Part of a small language model's weights.
Size: 8 layers, width 448, 4 heads of 64 (1 for keys and values), vocabulary 4096, 10.6M parameters.
Architecture: no biases in attention or MLP, normalized queries and keys, capped logits.
Training: a variant of Muon for these matrices, 137M tokens.
MLP neurons of a small language model. Each row is named by its layer, matrix (down: output weights) and neuron, and shows model dimensions 0-148. Each number is 500 + 40 x the weight over its row's rms, rounded and kept within 0 to 999. Numbers have three digits each.
A block is one neuron, or neurons of one layer that tend to fire together. Before each block is what it responds to, as a language model described it from the Wikipedia text at the highest values.

Responds to: Mid-word vowel fragments
L3.down105:469458481445544476447510449484549463523459523531529569499496495449440518545461489479506522390527540445481428521481540507449531544541545605518458503486490467501501495458447513497545508427489511453509532453572547399548477549434521523553523481529522504425574509571562456483531489451506488476521520458535515496521454423543426489555587414588531393497498504511509510503503535460487551532467408573393419480398476459520521514523517526503523501524415499470
L3.down138:457510431471559381572513561512576485478449482534449522492548510527525472548557522491502542473534471527606573491552514495537530520515535502507541534454423443503494496472499487478448471540458438507499498525556510455490502446563547463455530488547510562493479551459498490552414480477538506536444512507546458555449536521483526441472570511466433510482507485546480499553448535468514472578565518501501450572508496514534486463515475496464523548552531525445

Responds to: Mid-word pieces, infobox dashes
L2.down245:493461492476525489485569477514468443514506488543524518554502479538528467511493566489489464542494463496458501529493493581524505578548486560545484565443415512510557582512521514530504523502489530562486489507486489487451484486468482512552523507505511493458534463497495505560458539506506485599497595432495393512528482500530519524469412495472501518501476565607503503485513526503471600549438459498508506440454490446469544482463487429488498498517552480431
L2.down426:580487530512461496537555512496564549538568409471486487463496462502462518523419473531479455489474496496584524435515480412550484487475408469490478459558511466450418544480524463467494448455446507501499464492489545529545480506407463584496484488554523418454429508509488442470450536455532571519513505555492526489556481436489475492580527500550497458523528516489474548526419525523537543525501494418492493457569525509463487543488439482532510518460501452515
L2.down501:458493520468469525508521524526459395486542542475447490491534528530510562498479447463473442496478455489496528523515475455507464535481429502507506573477552484542439571526533477500489460502545489499476502615515442536441465512538483493528526536481478487543508497406516513564517474436478521549498441529541467525555627486561490548477490418467529505596569468469582426513431512527428542494474499474509487535516500499476483485426575503481514465518473440585
L2.down533:501541511496507527521512454553463489497523484530522501525540442451520488532525551599519422440521554510464533450468467490540474520448478457495496508500497496500469502464449531531487462516494482516483579483520518544417524494572497513521539434515457459489507520520480499466442516509468477475503498490544565472476493503512493585582462539439537598458510487556504497494529485497551558473486478464474494446514437476524411487507427521546406539452496476494
L2.down671:489507436556509524426487555550509469515523477492480540493480482534511538563532472488508492478560519464511550567496460493506490521518533473462487470479505417466564534469502553517505533450589445527559477547525570509486440429526508482442452475569530513474457491492541475513492503469528509515539522501529495492438483505532477479498435558470560461482526484561523583557441511462515425452476483558489510442472507447541517457548476539538444495516491452445
L2.down815:584429571490445575521457449478537459470508432492417433478427509528525500543422528444490481535522539463521503455554574446493543553543497473505548461488469461521491468412480445531574488498482473484555571557437514557577496490516479503533460436558492495519500510569474505555439505538546559485457503559503443512466484553517493455434513496543449440542500509516480495476483551519498511489516488508545481460499447437464492487546512546500441451527435475499
L2.down825:443474498460514515458584493532483463445547466505564525495464542526580537509485477445519498489576499532411494508544532416478542493515464531431452516434522540593591515558514451503532533528457544542533585389515485492524501510497487526540485451477477522458497494512539499497495509437532508407526477575441531498448504426472515475472510463466521561424513522543410484556466515511493427432509510480513490507549488399545529478508494454482479567492471475475
L2.down833:543508487490541501470518535577440485483515445504560544469486466470450497508531417420513467525489466527555472448487503526517477430440494471472596510522551513541557445487567490469493522604455501497448550493492448574465535447496408500539477504531482449469588464487509542476474466458468512497508539466470474464510456538490512514559547514408568425533481509493469447477561559533524539564466486538418502508514468511488530465554466513487507511548545530520

Responds to: Wiki section heading markers
L3.down575:555483420447586479459503532533556577523440493492478480473492526551539463524501501551508552502529461393596482532508498481502477577572483477520565471494465493485531571467478625563499450528520510519485516468515496534483537535512510502461470495525497528532458464477506499486486480502470516497532529528507540538498497481523478576544569436474482507489518556445459439475463571461492463528493543483520510454509501570479496487560506500446502449471400497515
L3.down620:473448412596548542534363495482456465502539553486435486546449506534513544599438471579532524426498482446445524554606425472508539519469467509509478440525448490476537567484498528416517540480461472464503449498496469555550570448527466456545529500467467494530494503620479477506510479499539514497471440462569567525468516549560519496453539496470443515470512527432535525501548491443569518543537445583480490505501454511495483469510511532477488454496361526476

Responds to: Word-start fragments and headings
L2.down62:465507579524473538422512532545512576479521440549518541504508540551530506487650524567465504497546536478554470535485447517510456559481526545521494483503525471495430381577510551471501493495508521486455536497430545434478523456440550448535523449520530496533485493523496525448471513447424492488540467479465521519507534467476493570508461467485483499599556539498489533507554565474482459540527523491530517485529490502531465537484436595519462519514497470459
L2.down101:539475554518440581509552484445446495512553530509488455461507486504484486468455481514582476503605464534490436427484493455513502439528497523475525450559509517526509572531544483492498461529562464463457503485550572521460544589507478505523527522459535511513517496538466542491536434573476515545544469496512508470582518502477515529561481469442514508530475416483537457531581459484500551488424471500522516490438451532459466489412464555427515483550461549475
L2.down126:539433543564508462540475497521526515511531464463547467444554503503501527533509472520433528489521512494522430504445489442476507529536530502459501544465546559491518471508487492486469548537527514466444516540527483521457561584477442554525529575533514434533544487484455520573512491507497538516532547454514446539496438537533436481519527467556526515500477502525479451497529464489544506414576507537525490527503499470455397497399514460485478455471489497505
L2.down394:428463534557533448500473538514461569506442510497494511539466547508423538580573519547599577497529470530493526508550487506518495477476435527495484528538527470557466526477486527490520548575501520523429493419541446497504510428453503554535554520495537513484472485478510491547530540523584493589470540433475524419441467539515623509509518466517579545535510431440525404475509530535479470452428466509492500575489459425541479466566498452496499455488423440449
L2.down448:490507497512479433507520512530484465442535511479542584565537418494502462473440480441504477518421463470551499553546459526485483524519523512458479513479547450467545560482509434463500458425473516477525488420477474447491476509480447494517518488421516459527484389520541585477445474513475442527479590495546512456500484517576532527489430444543442595555406508578549558450521511525466506571464471472457510532492487464504508505515560538591513534516460467561
L2.down553:450416480476463552457475436482509496549460461455544482505462521493479460511429497514446528521459507460458516475421532476535500567506487563532513495509525529499452531457535474550473534519506487466480557540503589486605523552498485481587550537536447408490576505489476549537538521540490474515478440439530559510503484458523495556476504609492468541534429478478535530499494490463511526536502475499530483467491463475495505468484475519502515542457486440526
L2.down613:511504518540570517465468507499519502477519512541487474502484448433500473428428445499510467502520538535471489566543475512548370593447448449498497510505564467495540544555473472470477452463502513488542524470466469528474493547510506485487542549511493493486444510541455571460508547494524471477505511436536492458499479559482510523489517578514555515475527457463579519548466512533519507522524541483489507600455566529424461473430520454503558524476441541379
L2.down736:565488547410487456474470443534455536524527494425454500459537520571578483525440493546496452479463578471561491506520451496434522506527468431462554557475546536430454545497543519477543491514458512541501481442552515483428541438525497466500470492550551470461533454526477532502447489461489557546497492492478528473501546494524595477489503482561575551517479505469519429512522489514416584466460512492477385489475454455489438438491530588564521449471495501498

Responds to: Word-initial prefix fragments
L5.down201:473457461477500559495543441534452496454555547528456523547543519546418492383486475454574469534487423486449512549526490527517517573441519527512499479464512515463456486506546483503521557486447515584470459550555486494543515471516463453457423484521516543507538500561506585461477416513427481454554462514509469459437528483499500530448451458462535497533458493536431418553542503408519460534472529547522567474584462513445527504454449410474489495520500518523
L5.down204:458483514492516499519581537470488535500520529498516505503536547470512522544517511490478547540497444518431491509519436523491547463532574449514467542512451516532501469553535435537533462541506492366449518499474424515566507595514447536485445468512474500498492512465482420502492519533500561525516503454457537500488478470394464478510456522478504486449511468462502517575527503497488517491476559521518549510509441523502521419495407495509466493477494495530
L5.down681:514485504512491427496499466457454529514470498494555543550487470522512425542515490564488458530525536473484500541471494535518480463494484536516532474484551475501454477489473450561508497505512447441506520504498451417448554559538458589588515429486523532475495604498466445433460444591483534526499520533586435536526517594486423572454561560484531583495473524531534565514543493466457496487465464424520505460445473498502509494421402440444558460427563495542
L5.down736:453432424565519505494534492533448548438545431538552552486543461489439438507449532591446534413537531513530532555442494466551499468472497468504489502562431447537487477497524406454574481487527507556524431470498513443529527475525545541557519469518454514465514463495512542545518449454540433483484539515413504517467444449536490523480448512575503503593475456540502467476551497517534503494437448544542477515484463501414538489449462532483470476474538564516